From a checkpoint of a small transformer trained on Wikipedia.
Size: 17 layers, width 192, 11.6M parameters.
MLP neurons of a small language model. Each row is named by its layer, matrix (gate and up: input weights) and neuron, and shows model dimensions 0-127. Each number is 500 + 50 x the weight over its row's rms, rounded and kept within 0 to 999. Numbers have three digits each. A neuron's up and down rows have the sign that makes its largest values positive.
After each neuron's rows, "fires in" lists the words (lower case) most often at its 100 highest values on Wikipedia text that the model never trained on.

L2.gate457:472484507473421508482470494524457534545412569541490535433403552561463492494474570504442455570370519497460428503477585426511545492529530453463552517510520437415503572484479514529554421543555611468504468500557446444497476496490530483478434582521401471497449486487562428513463519537593409535495484509541546548594558457444554490579576546551448577481501489473524490459425510485567444581559
L2.up457:426493538497479507524517562567541495512381508526572481611389471468454504515524547455528547526550556537493539517499475438498527511544562527469500479487472492445478553455488508556618500445532431407539497526482565501542539454382460494534468536501524572404548494507533434514507496609428544421454426527506537422511482507392447505494536431444451485501388510536468559581519360492499481524456
fires in: "in", "on", "onitsha"

L2.gate234:479600486432427442452449510505579492512483533490547474555510502534499509473558470549537501509422539529422506533395444471487462510512517517530522416581477510453470508566432548482494513491455475455529443519524554584485536489455495558589454567445497561528515644492484466518519606452549481464501413484517532620416449431548547534625531547510487447523438422496501497506545541458410552483434
L2.up234:452402464427550509465481516409491446434548574528511552475538431455482522525413479460493434531544412538514518504566478497542496507502437503519501497421549459490504570551593442423581465582532528467506493544504497556484424452557457472416476506526557469426506500485545518531542431616486569462536539426558546420481529510443434527404477548501403492571578455554569465464468577503557447521546
fires in: "6", "2", "3", "4", "8", "7"

L10.gate459:505440437474467443481539500438571564462527487521463520474461521515523552553550454425450514508502565514562526558495420462505525460590477450471493512408481450615475492497531455439604521373434526533510510480479557585558448571513447422476498469489431444514538480378446512503449481528512473568533512561497511483508512573482496519438452529388548449361536509554517480530583492550502507578565
L10.up459:476545519580517454545581464521523503526485497548543464478450403521464471473465565463427476473590508415526546571559444401513422451456433503382498482536387599458485520444549498551508520516412516406504500522620529488528454448449503478521473520520458598492530495518492453486483530553468531442546583489561447556513492535491507399509537546502485486495553424554443387586556554502476480537448
fires in: "and", "by", "for", "in", "of", "on"

L2.gate476:527511458453583547580548499390473509499523468428472562430447534592484521441512492521452507476576574479505467430537520552437397377464450466559500505457479513621516382498549444518475556448467580480503547486480591519444528502411563418445516447458507544594483442567468424547474591449487524524448550511529456427496447594505493464527518513508559590443489492611497504475528419560439465552488
L2.up476:515529512482517472538494526548443467530487542561511493583529551433536502549538443489509568508464460524449457536507401460507455460438477546546603550566486517504447503451525563383474473522541456634488510546498446442564445418535415475421500422458454531516501549452362543440497486607548500497477551456488518602566591468506460552463619582571497542468507556514586585448451486586488427469553
fires in: "the"

L2.gate32:566569441399473458481541543574551484559601495403503551560515421483475448503459500526431499450438524421498454517575515466536537515432448484477623473562479536475476525514467507561451488526437562443452579472464556612500537422432514488445449556523479471450451485499478542463503455521488506570436531495473504462478494437592537525535505529515538574501495525411481496610515509560467480496488
L2.up32:560476568496430515489527513508537498483598590492465444541465510525505505475500597475377436520367508526497421535457475501636480506499510517505529489533419574563495526550423456527517579496495598454499541532436412454427552416546529520475457540520563471415419443435441537503549489606484560522614519465512586463491551396595500500548461437484483527540530515443512439509470560555462419487545
fires in: "not", "never", "most"

L6.gate313:517497476545493527579517372543506552543427475500453470443469550501447495448553490430479514551587527514545491563462475632468424494514518490430526465485451529463529481509460481531594517531414562558558498530374516468539511548479498503553478463506459473578403477512443471522489553512483481511535529517526461469502408564562477426549584492484436629519582510470477479494481494496513490392482
L6.up313:414552506512498520481546442399446409569499563500431624483444545469513512517460439482540514592477502552467495454483435567487421530550491431552493539503609478501498545587523438451478586517521527472503510451410541415401529522539522493455539534447496566454431476479530409463451492509454545455459390529447503453590479532346533501494437546418590560487478480466474513538576473500481446485541
fires in: "to", "more", "lost", "recovered"

L2.gate510:472500492351492507420562533488532469557422535520439496544518523482463483479534505541565462487520517513505586574493452495518501479558448495481591468587557510541436480468472510524405468561440461455557461546515502482545471469487573517445540434430563470466516480411458577516560499490526474508523367502525516450510578520551497431522558522519553476603491539433419428477489637438509532522588
L2.up510:441376433408444524457564556558505512551448531591484445473484373496517447509490442439584506447532600461512593501516472494474454487504491528454585459560510506486445555498480534432431594561518519569481502525481492468563499468566500531453624430530487460450507505464439519494603504464567577523480450511493509467516603497467494476465585531432552549573543597448444503578526565512532502549521
fires in: "1", "2", "3", "this", "final", "main"

L5.gate459:468380477499454468482532476432590466535519489520483484530438534556432495414537509499463504441519543442584544485517522420597534413533477481531455520511434446514520474568504568538493372604569542498578478496550613584549529445398442493556452600593473535527448495563477553506501450422595452443487537512467437532489481545511491392580552538476487586498593543544483550493490536470402527441457
L5.up459:414463481543543484523555525436546458534470464462574494514400508521542453517438499543470452548569553441502529491506431528577532575478450527366468499552425555425432448555503493576458480532433520565473518467424504435495585505373517517424510498450451477558547476457510474418481450500437478359509566412503457554551544459511463508396523519535508503536519510504568514624534493407478493507531
fires in: "11", "17", "15", "13", "not", "was"

L2.gate297:569492399465557557548504503492581408477468568549504497525492558536537497480519544550471471465588540583454488549474469478518579446475517431513546567517486600504489477412446462502567491625459479519436519411464526541483482524427509478457439523560504490515522539452507502464499464516535573605489555520536484461430637503454481423433561518507589499572623558452478540514582521472492456460473
L2.up297:517481440496514461467515464479516445526485442560444544562588472501516475558471558485494468519550543583516480510473475539515443523581399422462521544578433496503504439537420466479486582544482556441436494511468510612419461439463520534504514556494563429389577476523528558552446533404533501479572471441558497572426588475522500467498518540457490557459542519496427530514579540459510467610445
fires in: "not", "only", "t", "least", "never", "very"

L5.gate245:549613498463510541493544420492513493437480439439468447477504537411519514510587509461529512464424528462410463498476564587496515490520448465574489561559554483471499505626503418570522586450542550484390472527508513531453481444481560499513473506521407501472552548491430494422561558452524427472463516515507469559501538497554576576477494532458398485430434513458603475548512575543402417451541
L5.up245:470544525462533556507506503458572472510552477539541500561470563463532470497542457525587517430509521517451425593559478553561503501524530479507504520507524501482546511482504471465440438426537547505601455454476498485535486500505499471439586490505539471488550407439541461583602514467521562500530429461531530509436491555457471552574497490472486447512416632456498457521526398444555526558546
fires in: "and", "of", "from", "lake"

L8.gate246:535474605462557466466541442578579420503497579498616498488464461526400559563502522526463524459463483443523417456539519471493444455517434496429567445458512460397525508491527540492596442459548446413573529521539475544482518470535517407461492598369533478510549546383485483540499516575502507572504461458496416492503412527523557494407574530554475556502485517571457506453491492524522572495511
L8.up246:519506470470532477472422428627522480541411534407587478388524489448433503546536615489504538472546533533496472437492538518542479515464528419474578540486490561496441521562484499512599516555474507451504450506406567437462459536595602476474499504524509477499425448453530511609455493465468514427462521424609523514567517556412469528501522470522422528476420528562506504497520513523590417483448
fires in: "on", "onitsha"

L7.gate259:499565367514480416542524483584570457489524444530544509461584594531585651517511444473449392451495504456452509482520442491534495467475532455533466488523581469542424483518472452476554367508543486449492504445433567532530515539457569557518525474556524495546531531516554549539573514474484465517512535467494462611428480495514619580490498452445483560475538530595478469484510573476498493460564
L7.up259:570611523481461561493498478570463464560430545484575419550549559502491497533451488566437440412480546540452503598535468396531418485488500520442416519505519548474479487496445420568488479607519582527423543422613439550512491528502559506474379544484524465508470478421553544470508412546512522518521501416482494483442568483474598473488434490435545409565458547523457470475439486520459446544508
fires in: "and", "of", "100", "milwaukee"

L4.gate346:492533592533562504458426501536534473583560497613523495397527589432553509536439530539417438517527560472418506507478354527525467540429432515603483439538540548465516516552451543587456384519464596560455491509513565501493518485491505488499413535565520465526572472440449483399506544569565518520454489533510458488470507333566541521526513367474443566509523503497456505455503451400555518514516
L4.up346:540564549570550504483498501479487371437534544498497521568530526580390481555577515498429490453493433550468493614441517681513503420566474530432523447504535437501569462519468496502464554507442518512517578512580518494393398521547515487513492600475534512559534432604520486599528503511597518511484513470455462443499493559479531546557553528454484436483467562484463401366498488475429563467441
fires in: "and", "to"

L8.gate497:491515462559448429442459484570541516442519515520449539605498545443525485493508508465525518487458484438516497460448463511520581521509514472483454498494514394593539511438400575531528472559492538478532511506455480538393431406442468495477488532525530466406442480467569434480531543515549525500543486511574466431410471491461484544469387525494514503443576534556473546526563595435596545464473
L8.up497:456526568480551423485536449571460541413518454506444392447528468514501403536546473491506455433430468547493547530572542502508515509583567471536522449449430520484533503481478475562551505549436467500512534507522531546474505450496519549523472522460531589502540490510492472442527591470539498450453525494511464474517438477510519440487484476461539423507486559403406482425414554548486581398504
fires in: "which", "that", "who"

L2.gate357:487457524494477560476459583473516496485480544403542587582515437507470433497456441483477438532548509451463600581415490496488527396502529485516490419488554483493481510483510607505515488587526465579479543510353590429535493456495554394453539574438504531484508485483568514539441584579429636550514445553522467466506433507511469430532498453447570439502490430539551560472584533464494552463517
L2.up357:466546526434531459469500433475520532476532561426490478528494537407550436570561560524526531442431538532431403393476585480518559655544445496601443481479506470455438432517513412490530505535522497436417505516576473491509548449508511556488561440551498557508421484467481507495513552452522480506561615520443532570506574509519484554544515431538551565470556512441378638569506471478515469511475
fires in: "who"

L3.gate498:432545537446602478517481548518506578475501578530456492487416416498542443510450562567466491521492509523420430532481443403546467584545496486596529496601585509521447571486467535492406466546565506469533533464511545520465438457539571531451490529461520522453405541466428627474542537532510507580580457520563503561564438407517540538558442476412467453413529465473449552439503499463528460483570
L3.up498:527519541452534457465505526562503541469473546536480510550366499553499494443586580511467429553564383515433504532463434511472492514515464555448530516600553537549401620565521592541486464540580591516465517463385530496550469485425535525577461561500532547496503558498447515552472550434589547574379497515482451508412540509521476476556433480467441406448531518452483525505445527533437487478536
fires in: "and", "or"

L8.gate292:521572504456457553486519440604490564421451557436559602533458460522543509563456570517511559527546441486507435533433566497519428498458502426378503599488540493492468454457496610453550622511473602598459495436444519550499454467459487571508583562457467460542413487521438466399481476504478548619484513558509556497474473521495477471456485539544496620550425559540541540498457523489570471461453
L8.up292:482557484490430475482474352526459449481475482479570467555536419483475474531477511649523519521491455567442482606514614470526505492481478481444504593432475562475419466468547534465509571509405491467526562428531502539578435507433515462469545478515491550420424471560592491479445491514510530573489466403576463470498506488415471449412412492512483516512444454504515575410481552452536452518472
fires in: "an"

L3.gate103:520385494560419465535453437452416489455479477526493508529464486433564452498463530361491486563520480528460566572522471632532541577626431483493591475537462544462622464479507533578467417525566523469449431555584512542491525469553584552470427483517514464428562400452470544403460519504566521435495480532552574495447585433490471484499514481515460527506509564474486479512555466473529480538524
L3.up103:519465529505502446538559411486519541503418546450446564469380445467533422551485468491519479552531514504408455426502494577459457523474508541483513538512431412587523489527432523549511512521557476469381424442422513482479522496482435560476506531515574530483598507485469427528466620427537408484421580452565525572522522526520538577526616539452449485504564490539540527510583491575461602587563
fires in: "as", "also", "film", "soundtrack", "like"

L4.gate443:476468513425568589533475449456477501368401435408406555548494496480524477529510505471523512514495494527474505468496484605430510613472504531524468493425541550484491511454507545442497494563567517399434507480502481395567435446553480496546519513612473552511423531467582444547521438581506583547535487438460530515486514465538516420603518538481490600472490490499437531487482531455459468545502
L4.up443:549469557429595545458503456464484475431472523451474451602453553451546471477473536481510423548559464476454529435505448656415466520502465529501461530561527418550521542488488499438510425613510488437432568486518558404561471470535475522542479601620488489498461550463527580599500505574533510556516472463567557541431509433515541424503402544504476573550514564532453584440567529415489506567475
fires in: "2005", "2006", "2002", "2001", "2003"

L10.gate15:439392506499533618420443470479494492576435387471520450485544513479455551506547555575427573535542416532498537464534516565487542504514408479536480540542540497468436487468433541518571520530557520506510568578439544597476443506516586478478500473496512490604446526487494486469476439469378502580480471466507488484484439572464427514464467484431465485547416389463489545484500439508512536457515
L10.up15:546431517481463437555473457486512441492561531448462381497481478587617511509578586555514479541489524467466518513523506535605497521535427474462518600446523434488539444459462568454449481494526546543424530488482444474451459521445517537567597552445534546447518460548547421485523463502478539493552518529561581499460397580538508433402438486517466481530544343646509577546546470485634488475453
fires in: "an"

L5.gate312:480467520496521523516463516492517529497425519517521626526519484492479559450445554507434534506476607499451487544478495482542473455428408483514599524482580483556537392525536483496390561541595452510533455483555561465518482426503479479507474565538418502506544425550393439408487542505476556468423499559430522528546393530486538520418566427521544605466518507543471528526483560475564411537526
L5.up312:595526523572415467461483551480533450487470438545479482491517572569568532431531512479478389496512513495421559506545389435498508401551493452522514508555642589524457537495469515504572495478484529572435458585521492527557429417487499402390474390354540571454536492485436551520454457512453467527500493477545563568492513496496544520464491518569490480536442405549535431507455528481510423435570
fires in: "a", "several", "two", "some", "the"